Part of a small language model's weights.
Size: 16 layers, 10 heads of 32 (1 for keys and values), MLP 1280 SiLU, vocabulary 8192, 22M parameters.
Training: a variant of Muon for these matrices, 649M tokens, 10017 steps.
MLP neurons of a small language model. Each row is named by its layer, matrix (up: input weights; down: output weights) and neuron, and shows model dimensions 256-319. Each number is 128 + 32 x the weight over its row's rms, rounded and kept within 0 to 255.
After each neuron's rows, "fires on" lists the tokens most often at its 100 highest values on Wikipedia text that the model never trained on. A number after a token or word is its count.

L7.up850 [ 78 108 123 128 162 122  83 163 168  63 171 140 104  95 172 130 158 147 123 130 122 132 118  99 148 121 157 142 142 180 103 108 103 123  87 193 147 109 166 131 115 126 130  77 139 120 130 115 120 161 176 154  95 154 149 138 129 147 150 164 154 121 168 133]
L7.down850 [110 164 138 140 105 168 147 123 108 103 176 189  98 137 163 104 106 147  83 114 154 172 130 111 102  99  74 137 163 160 103  37 111 112 146 177 158 107 139 156 118 155 134  84 127 144 125 130  96 110 180 157 154 124 166 127 143 180 137 138 132  98  91 100]
fires on: "c" 19, "." 16, "B" 15, "C" 11, "Co" 10, "co" 6

L12.up383 [150 176 124 136 101 102 173 144 162 159  86 141 145 158 126 130 176  83  72  72 108 139  84  11 121 139 117 168  82 115 144 235 131 170 122 127 182 171 143 182 123  88 137 162 148  81  68 136 123 136 156 123 137 195  98 123 102 149 129 123 105 198  94 131]
L12.down383 [129 110  37 167 166 162  68 147 144 166 152 100 134 127 122 131 128 114 102 178  95 183 164 155  79  94 146 100 126 193 187 158 135 150  92 155  80  99  68  90  86 100 121 142  67 163 140 107  71 148 184  82 155 118 114 121 118 132 167 159 152 143 155  96]
fires on: " from" 16, " to" 11, " by" 10, " of" 9, "," 6, " Railroad" 4

L2.up146 [190  95  80 117 143 128 126 124 141  96  42 113 157 120 171 185 151 143 117 104  78 132 121 183 147 139 138 182  78  58  93 130 139 116  88 113 109 162 140 134 122 110  90 172 159 142 123 127 171 160 208 145 111 171 102 108 134 134 126 131 202 184 111 107]
L2.down146 [116 142  80 178 122 123 161 109 132  97  81 179  91 111 161 113 165 128  97 130 101 107 137 129 201 119 144 143  53  71 187 146 123  92 147 106 130 123 113 150 145 129 136  99 101 174 139 141  76 132 186 152 181 162 140 156 194 138 180 133 161 163 138 128]
fires on: " to" 35, " –" 7, " until" 5, " mer" 4, "-" 4

L7.up1014 [113  85 102 107 172 116  99  78  95  78  48 178 153 125  73  95 116 129 119 148 149 112 165 102  94 133 128 162 126  65 102  95 145  37 157 124 168 110 177 147 154  94 115 120 166 121 102 181  73 140 109 126 113 183 127  82 121 113 184 123 130 141 162  87]
L7.down1014 [150 166 101 100 115  95 128  94 132 134 116 134 115 115 149 146 114 118  90 105  78 161  68 153 140 114  84  77 140 159 133 145 163 146 114 164  92 143 116 107  85 178 100 139  53 144 118  93  98 166 137 164 119  99 141 189 163  91 138  95  87 109 118 187]
fires on: "\n\n" 17, "e" 14, ":" 7, " to" 7, "en" 5, "," 5

L13.up248 [ 81 114 125 166 147 160  87 127  99 138 111 116 174 139  88 149 156 173  83 154 195 169 118 106 156  95  88 136 137 164 108 107 210 161  65 186 154  99 167 152 147 112 135 119 116 139 159 140 190 152 144  43 119 141 195 157  81 155  91 120 162 175 152 164]
L13.down248 [183 105 100 116 144 110 144  74 102 148 109 118 128 136 127 115  95 146 123 157 131 160 126 125 157 124  85 140 159 121 133  73 110 116 137 175  93 143 121  74 134 107 129  87 103  93  99 194 144 134 128 140 126 171 102 157 136 126 111 186 139  99  86  83]
fires on: "," 55, "." 10

L6.up890 [159 107 115  89 182 135  60  79 161 127 214  75 144 136  78 172  87 111 102 190 176 126 132 108  93 167  95  91 114 191 122 126 151  99 109 126 112  76 177 110 141 151 170  83  49 106  99 137 125 112 130  96 108 123  94 117  96 101 200  99 193 161  94 127]
L6.down890 [142 124 129 167 149 152  98  85 113 146 117 113 120 148 108  97 141 141 129 109  65 147 147 148 109 136 107 131  63 141 111 133  68 115  88 175 126  75 115  96 142 148 160  45 138 127 152 103 181 133 145 128  99  88 131  84 126 154 148 176 143  94  75 111]
fires on: " |" 61, ";" 14, "at" 4, "|" 4

L7.up23 [109 103 117 145 169 128  91 104 130  91 126 127  95 178 119 150 171 117 170 140 105 150 184  82 110 116 139 121 135 166  97 170 141 180 173  96 173 166 148 178  78 124  99 148 142 148 116 142 125 152 115 100 150 138 134 129 137 101 158 155 123  97 164 152]
L7.down23 [128  90 162 109 149 141 123 131 104 155 119 130 122  94 145 113  55 129 116 104 160 150  67 102  74  86 119 131 128  76 179 102 126 129 104 135  79  82 110 100 192 121 185  78 133 119 131 115 165 118 131 184 162 143 114 166 112 122 100 149 179 107  94  89]
fires on: "|" 49, "," 11, " is" 9, " in" 5, " where" 5, " While" 4

L13.up1138 [146 115  42  97 131 139 110  92 146 111 108  91 130  97 155 191 174 148  91  48 104 125 179 116 144 169  68 154 146  90  77 173  99  47  92 126 120 131 118 104 143  89 132 154 154 150 150  85 170 137  86 157 120  87 110 143  79 104 120 140 131  81  93 158]
L13.down1138 [105 185 153 133 106 125 132 166 137 146 152 141 136 128 108  98 117 101 147 129 158 191 147 141  67  76 112  91 107 172 111  85 147 138 125 158 157 133 146  75 127 110 160 147  91 142  96 179  92  95 144 136 177 131  71 141 132  90 109 163  93 139 163 123]
fires on: " on" 25, " inter" 10, "P" 9, " re" 7, " |" 7

L6.up337 [ 81 140  43  73 154 105  92 108 101 130  70 145 147  84 147 179 146 125 136 137 139 157  78 152 132 164 136 126 179 134 143 147 173  79 159 110 145 116 176 119 116  92  70  66 171 183 149 177 168 155 115 105 169  93 131  73 118 120 171 120 185 133  92 108]
L6.down337 [ 83 106 145 134 131  98 145 158  95 123  68 181 108 165 114 107 110 209 120 145 118 120 158 103 193 161 142  85 144  99 183 124  49 140 145  34 119  98 114 186 144  95 116 179 117 121 122  99 117  95 110  92 132 172 157 155 167 105 186 183 131  81 116  77]
fires on: "." 45, ";" 14, "—" 6, " –" 6

L12.up894 [ 97 131 158  92 112 139 154 177 156 111 224  96 148 120 184 116 134 117 147  93 160 144 112 169 140 173 121 214 164 123 128  78  96  95 161 152  94  70  61 133  56 123  94 131 121 148  96 130 141 149 170 149 116 147 174 152 127 112 129 122 119 120 165 116]
L12.down894 [ 64 139 165  75 116 152 112 141 146 138 121 156 148  71 148 171 144 141 139 130 187 152 137  96 139 188  81 129 103 144 125 119 131  93 104 122  93  92 108 153 105 126  85 116 178 154 100 141 109 105 156  97  96 111 153 117 106 124 103 131 110  81 116 169]
fires on: "." 24, "B" 23, "M" 12, " m" 10, " Sch" 5

L7.up956 [122 152 156 110 122 132 209  80 145 178 147 156 122 127 154 167 119  92 148 136 128 167 143 148  98 155 106 114 116 109 113  90 153  75  48 109 208  98 170 132 161 107 168 147  53 143 183 161 168 156 141 138  71 142 149 134  99  94 138 100 201 124 102 117]
L7.down956 [144 141 135 147 145 149  78 174 188  63 150 128 152 144 124 138 169 104  82 100 109 155  97 126  99 142 117 107 183 142 113 172 135 127 112 165  69 119 105 145 144 117 109 156 196 118 101  98  91  97 154  60 156 142 135 135 188 127 188 188 152 122 103  87]
fires on: ")" 59

L6.up1216 [146 131 123 165 156 138 116 126 100 123 117  55 150  92 122  94 115 154 146 110 131 105 172  98 108 135  94 124  80 138 124 155 147 133  91 142 106 163 176 106 112 140 183 215 133  99 138 138  90 165 135 154 167 111  94 117  85 146 186 219  76 119 155 150]
L6.down1216 [ 93 144 139 147 152 165 106 180 124 151 175 150 145 110 130 180  36 131 115 113 162  71 115 135  90 110 107 171 161 118 170 118  99  79 162  85 152  61  94 146 148 153 123 118 141  91 146 201 145 105 124 104 130 101 125 143 137 100 113 120 110  99 127  97]
fires on: " |" 25, "di" 8, " Bol" 7, " 0" 5, "ing" 5, "0" 5

L6.up953 [132 141 134 112 147 126 146 170 158 199  91 129 115 134 130 148 108 178  79 155  98 112 156 150  84 146 141 152  72 140 145 166  86 141 130 164  85 255 145 121 124 156 159 159 114 146 120  85  37 173 153 153 166  92 140  81 131 138 131 176 162  78 125 143]
L6.down953 [ 95 180 187 212 140 163 175 195 110  92 150 150 138  80 149 157  70 137 106 132 121 112  94 171  84 105  75  61 163 108  88 136 203 100 136 137  89  95  75 139 149 181 135  96  77 126  88 151 152 110 146 164 153 130 153 180 167 158 118 138  93 100 104 149]
fires on: " |" 23, "0" 8, "1" 7, "{" 7, "2" 5

L3.up512 [103  84 143 106 162 149 109 157 105 161 180 180  82 134 132 108  81  79 169 147 153 124 160 132 146 135 127  80 121  38 152 134 106 149 100 122  87 137 117 128 196 143 162 150  80 135 109  76 140 161 113 180 118 116 151 144 155 100 206  80  65 105 110 118]
L3.down512 [112 155 101 141 145 139 185  80 144  78 113  77 143 147 111 135 157 154 125  92 138 131 110 151 176 114  69  73 172 110 126 145  95 166 104  89 109 160 183 141  88 138 100 109 143  88  89  99 130 174 146 116 107  95 216 131 104 168 133 133 107 123 119 135]
fires on: "," 60, "th" 8, ":" 4

L7.up734 [163 125 164 139 114 120 144 139 117 172 151 155  92 123 146  82 101 102 118 127 125 109 200 105 135 134 153 166 128  98 118 118 114  95  65 119  93 148 132  99  97 127 111 150 109 161  69 146 112 137 175 127  94 165  74 134  78 169  89  69 152 137 130 110]
L7.down734 [152  89 166 184 102 168 137 117 137 151 170 115 222 142 126 120 134 120 183 116  90 133 167 120  98 150 105 152 153 104 111 111 144 139 125  95  72 102 180 140 157 153  94 112  80 111 108 137 127 130 136 105 106 124 131 147 153 164  82 157  98 101 113 173]
fires on: " |" 21, " as" 15, " of" 11, " which" 11, " where" 6

L13.up94 [170 116  98 152 124 105 123 104 158 155 125  85 136 113 155 101 135 128  93  95 143 152 113  73 164 184  98 166  53  79  66 150  98 146 148 106 140 173 140 201 159 114 137 126 152 124 165 145 128 131  77 137 155 185 166 104 112 103 109  92 135 147 146 116]
L13.down94 [111 148 176 169 133 136 100 125  49 119  94 210 135 132 176 144 146 131 136  94 131  64 101 141 102 151  62 157 182 148 127 133  91  83 146 124 116 110 128 114 134 137  86 113  87 139  72 100 115 168 134 116 150  80 132 115 146 109 171 144  79 136 131 140]
fires on: "," 55, ":" 10, " in" 8, " from" 4

L12.up868 [ 72  97 132  67 123 142 147 137 149 123 131 132 177 109 200 152 144  93 134 133  96 165 158  80 157 151 139  97 125 107  99 184 104 171  54 147 132 103 105 115 115 143  89 199 116 112 148 158 153  66 155 155 138 120 170  93 123 135 130 115  92 145 116 184]
L12.down868 [131  96  89 109 116 195  87 142  58 220 161 126 134 143 136  91 143 115 127 117 162  86 119 136 146 179 134 153 141  80 140 170 113 129 136 135 119 150  88 135 187  83 144 114 134 145  52 144 117  97 138 151 129 105  62 120 156 123 133 118 156 146 121 123]
fires on: " |" 56, "," 7, " by" 6, " to" 5, ":" 5, " as" 4

L3.up610 [111  64 187  53 153 116 131  90  79 161 159 161  80 127 134 155 144 122 143 135  72 136 112 174 105 141 160 104 130  96 126  98  58 190 183 147 191  99 155 145 142 131 168  91 144 157 119 115 142 151 174 156  98 107 135 127 112 172 159 117  71 108 153 100]
L3.down610 [155 135 141 111  78 137 150 164 101 140 137 124 150 106 105 168 112 127 136  98 121 201 164 139 107 150  37 124 139 103  82 134  79 163  78 167 126 126  76 173 102 180 139  77 161 131  88 132 127 113 128 114 130 120 144 167 164 152 158 159 154 148 156 128]
fires on: " of" 32, "s" 17, "ed" 8, "ing" 5, "est" 4

L3.up280 [174 107 100 112  57 171  84 193 198 161 129 129  99 147 115 136  83 104 133 163  83 160 121 132 153 136 129 140 124 135 115 132 156 149 176 102 169 105  88 136 142 122 164 153 153 158 119 132 128 122 150 172 160 139  91 162 113 161 180 133 188 171 128 114]
L3.down280 [107  48 118 141 126 114 159 125 153 106 160 123 143 174  92 121 107 100  96 172 186 166 122  57 113 131 133  96 108  93  91  87 113 119  97 115  97 149  85 120  95 156 138 120 194  68  88 103 133 116 158  81 128 147 127 107 131  77 126 148 121  85 120 141]
fires on: " |" 56, ":" 15, "|" 10, "." 6, " /" 4

L3.up1008 [171 152 100 114  74 177 201 106 123 156 113 167 145  70 193 153  87 110 137  74 151 125  95  71 140 128  71 110 141 115 169  89 136 147 126 125 141 119 176 138 119 161  95 148  98  74 132 138 124 161 145 195 107  78 156 175 150 146 100 128 153 110 112 124]
L3.down1008 [ 69  97  92  89 116 138  93  87  98 162  62 164 110 136 100 148 151 109 134 139 118 113 123 144  99 152  96 144 171 146  78 112  68 148 117 173  82 138 123 136 122  70 100  95  98 163 145 162 129 141 123 158 142 146 111 109 117 111 146 135 151 113 123 119]
fires on: "f" 18, "^" 12, "on" 10, ")" 9, " Comb" 7, "ta" 7

L6.up131 [107 138 172 179 147  82 203  81 149 174 145 111 157  73 165 128 143 116 108 132 144 165 140  64 102 119  62 148 100 162 117 160 132 168 127 126 189  93  37 177 109 115 174 153 105 100  73 149 116 149 174 113 151  92 110 101 130 127 104 124 104 167 128 120]
L6.down131 [146 132 121 138  48 154  87 125 142 146 156  92 124 203 150 105 153 111 146 124 112 128  67 143  95 126 124 112 180 170 126 183 111 174 163 135 113  94 132 105  91 115 140 150 138 147 134  85 172  84 146 149 107 137 110 141 119 144 148 118 136  89 113 100]
fires on: " of" 43, "." 13, "y" 5, "dy" 4

L3.up970 [118 148  92 149 128  68 148 153 129 106 140 125 160  66 110  95 183  85 149  99 116 120 137  57  99 180 137 169 104  70 148 163 130 144 144 178 108 125 142 105 115 116 141 147 103 166 136  95 144 125 115 175 117 166 126 136 122 113  62 115 133 150 128 106]
L3.down970 [118 181 154 139 109 133 147 105 139 105  86 130 168  94 109 114 129 122 151 135 146 160 175 138  96 127 152 159 131 130 197 148 120 161 147 130 188 139  81 128 151 107 160 122  99 162 126 136  98 130  80 149 109  97  44 171  66  87 151  76 117 183 114  78]
fires on: " of" 44, "ity" 6, ":" 6, " from" 4, "\n " 4

L3.up131 [114  40 168 180 119 114 127 102 132 134 134 167 134 106 150 133 142  79 119  71 119 201 142  97 181 102 122 129  82 105 102  99 113 137  60 164 117  62 158  78  98 133 150 134 160 132 161 126 188  99 134 164 113 114 128 111  73 167 137 153 139 141  79 136]
L3.down131 [ 89 186 152 109 133 146 122 170 120 121  92 142 144 184 176  96 141 140 114 131 107 109 107 157 168 121 140 184 121 101 146 145 186 127 138 104 154 150  89 214 172 128 139 147 120 109  96 163 146 164 113 177 116 195 110 151  91 118 163 185 141  78 133  70]
fires on: "ing" 24, " of" 19, " playing" 9, ":" 5, "ity" 4, " for" 4

L7.up1071 [146  91  85 168 104  96 120 137 124  89  66 165 121  91 164 116 142 142 105  86 175  89 154 137 122 130  85 185 173  88 151 135 163  73  86  64 131  86 165 169 130  65 115 193 180 166 105 134 185 150 167 157 161  87  94  63 139  70 150 124 136 118 138  88]
L7.down1071 [ 79 178 150 191 154 108 176 128  58 118  52 191 102 136 149 100 172 120 136 112 171 106 146 123 154 112 135 108 123 145 211  78 189 145  91 188 148 104 154 153 139 139 150 138 134  97 131 106 150 174 116 109 174 133 110 149 189 108 127 138  86 120  87  77]
fires on: "," 78, " after" 7, " –" 4

L6.up89 [ 67  85  91 109 139 133 104 100 121 125 201 104 154 159 107 128 161  82 115 143 156 142 161 143 174  83 117 112 117 128 122 158 146 123 103 114 202 117 168 144 130 105  80 116 126  62 122 128 152 133 205  68 152  96  95 140 115 122 124 104 117 158 160 117]
L6.down89 [ 80 150 127  96 146 149 124 144 113 103 143 154 136  78 146 111 147  94 149 105 109 120 102 193 127  88 128 163 103 121 112 100 139  67 133 118 131 104 174 192 157 179 120 131  77 213  97 130 106 133 159 199 149  79 146 174 102 119  94  81 144  93 131 105]
fires on: " |" 22, ":" 21, "." 15, "w" 9, "°" 7, " One" 6

L12.up852 [123 149 167 158 123 133 149 122 122 195 129 131 142 130 115 152 113 127 154 135 124  94 180  73 133 146 171 161  74 166 128 146  87 100 114  83  80 173 160 171 134  95 135  98 119  98  83  67 197 138 122 124 112 136 117 132 170  90 145 148  68 105  97 104]
L12.down852 [ 82  92  96 141  84 128 108 121 132 106 137 113 171 137 142 147 138 143 115  41 173 130  43 131 127 103 128 106 175 175 142  88 140 176  66 103 117 106 172  78  80 137 125 149 143 117 105  92 128 111 116 124 163 137 166 218 122 195  98 104 178 154 167 124]
fires on: " as" 51, ":" 8, " it" 4

L6.up1115 [149 199 198  62  87 161 105 167 146 202 119 168 134 150 107 159 167 108 111 144 141 140 108 163 169 129 107 145 105 153 166 133 153 130 138 112 183  84 170 115 149 124 102 130 141 110 141  74  92  91 164 176 102  86 134 114 144 144 182  71 178 181 169  91]
L6.down1115 [137 149  53 113  81 140 124 164 111 131 150 101  92 122 117 144 162 152  86  82 161  96 125 189  45 109 122 177 135 174 123  95 108 122 142 103 122 156  66 103 169 121 139  71 125 121 107 137 130 139 119  45 141 122  91 141 160 116 105 126 105 153  88 109]
fires on: "." 32, "F" 7, "ew" 5, " a" 5, "us" 4, "|" 4

L3.up52 [144 136 176 118 133  98  96 147  94 133 165 182 131  69 119 178 134 107 142 117  96 128 127 130 123 133 169 123 188 125 159  84  95 150 107 117 165 130 139 112 149 136 122 151 170 130 188 162 125 101 148 149 111  94 196  80 106  77  64  78 108 167 148 144]
L3.down52 [139 116 153 130 143 117 160 113  84  89 163 157 172 136 165  86 161 100 173 110 167  99 106  97  99  90  53 152  86 154 135 131 141 130 139  87  64 149  65 139  74 102 161 122 118 156 163 100 163 105 112 164 163 103 129 159 173 146 104 134 105  56 131 101]
fires on: "s" 28, " of" 10, " Both" 5, " team" 4, " Website" 4, "il" 4

L12.up58 [175 120 106 111  86  71 118 149  93  80 125  97 165  97 127 154  74  88 175  98 170 137 135  50 132 147 128 117 187  90 105 113 173  84 110 116 120  74 139 124  82 131 161  80 145 159 137  89 127 151 124 142 133 163  64 121 127 109  92  99 164 128 115 148]
L12.down58 [133 176 108 152 154 130 141 111 152 109 121 128  33  79 169 153 137 115 178 108  85 135  78 191 147  49 150  95 132 177 108 145  64 158 148 106  87 121 120 210 141 173  72 163 153 130 150 160 148  98 129 107  88 136 174  90  75 153 167 100 108 160 180 172]
fires on: " in" 22, "," 21, " |" 11, " a" 6, " total" 5, " the" 5

L6.up1268 [ 70 110 122 122  90 125  87 105  96 143 151 161 130 148 115 145 188  95  79 172 115 128 102  97 216  82 139 167 129 168 186  85  78 125 171 104 203 122 151 148  86  78 101 118 158 138 205 156 116  88 153 106  76 101 161 134  79 167 119 124 132 129 145 130]
L6.down1268 [ 84 118 138 131 121 101 124 135 205 109 165  90  97  70 125 121 112 125 139 140 137 150  95 160 120  91 164 173 157  84  92 155 135 163 151  71  97  86 105 110 136 121 129 124 131 138 135 130 115 159 208 121 112 160 117 155 137 127 117 152 153 105 161  90]
fires on: " home" 19, "h" 9, "s" 9, "f" 7, " Home" 7, "e" 6

L6.up1215 [114 100 128  80  54 189 131 131 104 123 143  90 104 122 113 165 146  97 195 127 100 175 115 124 126 131 130 128 129 139 144 143 124 174  94 193  85 119  85 105  78 123 106 125 132 131 147 151 116 142 128 149 124 140 106 152 130 101  48 107 109  82 127 167]
L6.down1215 [ 66 224 134 123 152 101 175 128 149  87 153 161  71 195 124  90 105 114 100  79  72 158 141 201 116  82  76 133 191 120  97 154 148 141  96 130 131 150 127 157 130 117  87 143 128 130 147 160 161  37 130 165 124 184 149 150 150 199  81  97  85 172 151 141]
fires on: " =" 26, "d" 10, " in" 9, "at" 6, " |" 6

L3.up606 [ 82  95 119 122 149 138 100 109 136 135 107  94  61 136 116 143 166 110  85 147  95 126 116 104 101  93 155 232 135  92 134 133 157 154 131 145  95 141 141 133 118 162 100 153 151 122 124 132 129 136 123 142 118 171 107 120  90 121 126 136 134 128 119 116]
L3.down606 [130 196 142  82 162 185  81  99 100  73  52 151 174  96 110 161  97 112 117 148 162 136 118  75 129  90  93 148 125 136 117 121 122 185 139 164 118 103 119 188  63 136 128 209  98 133 141  89 173 115 148 165 178 107 113 168 131 133 149 130  99 109 167 177]
fires on: "ti" 18, "/" 17, "\n\n" 12, "alle" 8, " just" 6, "ibi" 4

L13.up298 [165  97  80 157  95  81 113 114 116 124  98 113  82 101 129 136 107 150  76  94 148 136 129 112 125 156 139 155  72 184 147 182 162  74 102  76 159 127  92  85 144 136 113 141 152  98 139 139  99 159  94 147  96 151 140 111  87 141 146  98 166 112 113 107]
L13.down298 [106 133 185 105 115 143 108 139 161 110 161 106  97 135 135 101 123 130 140 133 137 183 138 105 112 108 120 113 134 148 144 107 190 101 137 158 174 109 142 124 174 146 118 135 131  60 104 150 158 150 146 111 110 117 173  51 100 145 119 130 140 138  96 140]
fires on: " on" 54, " |" 22, " +" 4

L3.up266 [162 142 164 152  41 122 133 139 135 163 134 139 124 197 144 120 153 122 110 176 135 173 124  79 151  71 156 110 135 187 150  89 123 199  88 144 146 142 126  58  95  82 125 105 103 165 157 125 130 104 149 106 148 140 114 181 133 141 156  91 118 128  90 158]
L3.down266 [156 140 105 187 150 152 164 150 128 174 143 141 121 179  83 164 117 212 137 119 131 119 128 182 124 162  75 179 137 122 153 130 107  55 208 115  89 154 147 135 167 107 115 145 134  79 104 118 152  68 155 113 161  43 119 160  99  94 160 118 130 154  82 137]
fires on: "ing" 31, " offer" 6, "d" 5, "s" 4, "e" 4, " provides" 4

L2.up1278 [ 79 143 126 131 129 162 125 132 170 127  96 155  62  97  88 131 149 165 134 130 106 134 161 111 141 140 146 146 141  81 101 164 143 154 146 118 203 140 171  70 104 112 111 132 101 174 163 201 206 104  70 110 121 151 156 117 125 113 175 185 128 144 131 141]
L2.down1278 [123 111 112 113 158  80 145 126 116 174 135 164 124 112  78 129 194 139 188 184 128 150 164 174 163 106 164 145  84  96  69  95 135 157 126 174 138 122 113 105 120 131 155  62 173  84 156 133 172 125 107 140 110 150 102 108 122  86 150 196 112 107 146  94]
fires on: " ass" 23, " opp" 18, " ap" 16, " ju" 13, "ju" 9, " att" 5

L7.up773 [114 160 169 122 137 125 111 152 113 149  65 167 157  87 120 155  74 143 133 126  81  76 121 145 138 103 106 191 209 126 115  97 113 124 111  60 119 149 138 147 162 174  78 131 148 103 150 124 151 126 168  99 154 107 140  76 195 100 114 103 142 151 166 109]
L7.down773 [166 177 110 164 125 114 142  96  85 111 173  90 175 194 137  94 135 105  92 139 171  72 183  98 125  90  97  98 107 175 117 123  82 109 122 153 163  86 167 130  91 185 229 107 151 132 144 114 118  99  93 115 125 151 120 190 167 121 117 147  95 115  90 156]
fires on: " as" 26, "," 16, " than" 11, ":" 7, " begins" 6, " starting" 4

L6.up872 [138 125 172 146 128 148  92 186 140 177 112 103 140 172  85 116 138 140 175  98 186 120 167 116 127 104 149 145 170  91 107 100 124 108 129  52 137 191 151 143  72 172 112  86 164 122 156 134 157 192 112  89 101 168  98 151 156 134 117 153 117 120  72  63]
L6.down872 [139 131 112 125 150 162  91  44 137 137 134 119 168 122  86 135  95 118  94 109 115  96 114 150 151 145 147 113 175 157 111 132  91 131 176 106 135 116 154 131 157 130 122  77 152  92 106 144 111  94 103  70  98 157 115 136 142 190 129 109 119 126 118 128]
fires on: ":" 23, " for" 16, "," 16, "–" 6, " its" 4

L3.up820 [ 47 196 124 132 152 110 179 131 110 170 152 185 121  92 169  96 162 158  82 164 138 188 104 170 140 116  35 100  67 124 141 117 121 140 162 146 133  76 151 171 133 140 166  83 157 127 128 135 137 105 207 111 142  90 168 167 110 129 107 106 159 111  56 117]
L3.down820 [186 136 103 149 152 165 156  67 142 148 183 158 111 161  99 117 113  99 110  74 144 177  97 122  72 155 214 137 102 129  66 168 117 132 134 114 158  54 121 119 132  92 114 112 177 128 140 163 137 115 150 148 149 123  74 138 199  95 117 150  99 137 154 175]
fires on: "s" 23, "." 18, "y" 14, "t" 11, "m" 9, "ne" 4

L12.up1113 [155 157 144 166 115  98  87 113 129 104 131  95 188 119 125 141 136 139 195 122 114 136 169 105 163  82 148 137 141  83 149 125 112 172  77 114 102 114 184 131 115 162  80 131  92 101 164 146 191  96 145 133 107 114 162 133 123  72 104 112 113 159 129 159]
L12.down1113 [ 64 142 112  74 118 141 172 135 114 163  85 142 121 176 104 131  64 113 161 139 172 166 114 113 129 149  52 162 123 139 146 121 126 117 197 151 149 141 126  86 109 145 143  85 120 201  89 122 110 135 121 100 116 136 137 110 118 107 137 132 142  87 153 129]
fires on: " |" 20, " 3" 13, "′" 7, " Episode" 6, ":" 5, " 2" 5

L3.up1264 [174 120 187 101 117 146  74  97  99 134 125 137 152 129 157 144 159  71 129 105 151 136 191  98  31 103 149 142  99 167 118  91  90 128 138 142 119 107 117  95 111 105 144 121  68 137 173 115 136 201 158 137  80 121 110 150 116  87 156  63 206  64 111 110]
L3.down1264 [ 98 188 134 149  96 140  80 132 132 140 169 171 127 142 192 114  48 115 181 107 100 137 140 157 123 166 110  84 152 128 161 118 100  89 150 144 157 110 132 124 130  94 128 147  88 135 154 115 146 136 156 124 118 163 115 126 162 170 137  85 116 139 135 123]
fires on: "\n\n" 33, "\"" 21, " /" 10, " station" 7, ")" 6

L12.up1164 [117  48 144 102  41 138 112 131 119 166 191 152 127 143  84 113 112 110 110 132 132 224 128  90 111 104 101 180 114 144 107 151  62 119 114 143 111 141 127  76 126 180 176 112  95  97  78 153 161 113 106  97  72 142  49 148 114 114 122  97 170 148 144  96]
L12.down1164 [133 157 157 165  93 141 117  90  94 113 111  94 141 142 143 133 101 104 169 134 137 114 110 125  95 135  55 152 112  83 191  92 183 129 155 136 133 148 136 117 124 116 169 134 163 147 132 125  97 164 179 119 183 109 110  97 192 118 161 131 113 162 142 122]
fires on: " |" 26, " of" 20, ":" 10, " for" 9, "|" 8

L13.up110 [130 139 127 129 157 138  89 104 109 149 106 141 176 116 119 155 183 160 134 134  89 149  81 185 189 139  89 121 183  97 137 147  99 175 139 164 135 133 109 137 133 181 168 103 121 162 144  90 161 114 171 139 118 154 109  86 108 125  67 154  74 134 148 101]
L13.down110 [ 94 132 135 120  96 121 141 147 134 133 107 121 115 135  88 166 152 156 138 178 107  80 147 110  64 188 166 174 157 109  80 150 103 130 152 112 101 142  58  88 103 137  91  86  86 164  90 137 150 167 127 155 110 162 103 114 102 126  54 179 111 184 101 121]
fires on: " |" 60, "," 6, "|" 6, " were" 4, "." 4

L7.up326 [130 110  89 109 144 170 160 135 158  79 123 133 150 107 194 111 216 149 121 157 123 122 122 138 169  93 123 133  47 159 124 116 136 138  98  74  98 159 112  95 123 102  41  62  84 124 145 142 150 145 165 172 140 126 140 135 117  59 120  64  79 132 154 101]
L7.down326 [125 113  99 168 161 119 154  95 144 169  93  98 128 151 138 164 197 124 120 123 170 155 171 174 147  99 133 142 106 158 126 146 129 120 180 152 106 145 126  98 125 155 120 125 109 145 140  78 145 151 105 108 157 119 118 136  82 151 105 102 138  67 107  93]
fires on: "-" 18, "as" 7, " did" 7, "pha" 7, " first" 7, "in" 4

L13.up104 [102 120 158  94 134 184 129 149 158 153 176 186 123 139 118 194 149 155 141 127 134 155 101 162 198 151  96 160 199 130 112 123 131 129  90 146 140 135 100  96  78 109 115 128 135 112 132 102 125  67 116  88 138 148 139  98 137 188 144 157  66 125 141 108]
L13.down104 [130 154 142 100 157 131 139  99 182 144  90 154 122 151  97 141  59 120 102 108 143 155 143 120 181 108 143 151 156 128  70 103 133 134 152 113  86 183 124 140 145  86 110 118 146 145 121 182  92  88  99 131  72 114 210 146  59 134  81 154 111 176 167 112]
fires on: " |" 50, " Court" 4, " took" 4

L7.up35 [111 137 130 152 118 169 136  87 117 125 140 183 120 137 168 132 178  85  65 165 150 135 145 145 110  92  92 118 135 130 110 138 109 128 102 146  72 107 145 132  94 109 129 177 157  93 136 148 174 126 135 143 153 151 130 113 188 147  82 136 109  92 194 232]
L7.down35 [109 127 171 119 145 110  94 130  76 127 158 133 169 108  88  90 207  86 118  83 147 117 126 155 151  82 154 175 101 163  88 124 171 110  97 154 150  85 100 121 159 118 174 132 144  83 146 158 122 177 165 105 111  99  76 114 151 160 108 119  82 165 110 164]
fires on: " the" 15, ":" 15, " to" 11, " |" 9, " a" 7, " The" 7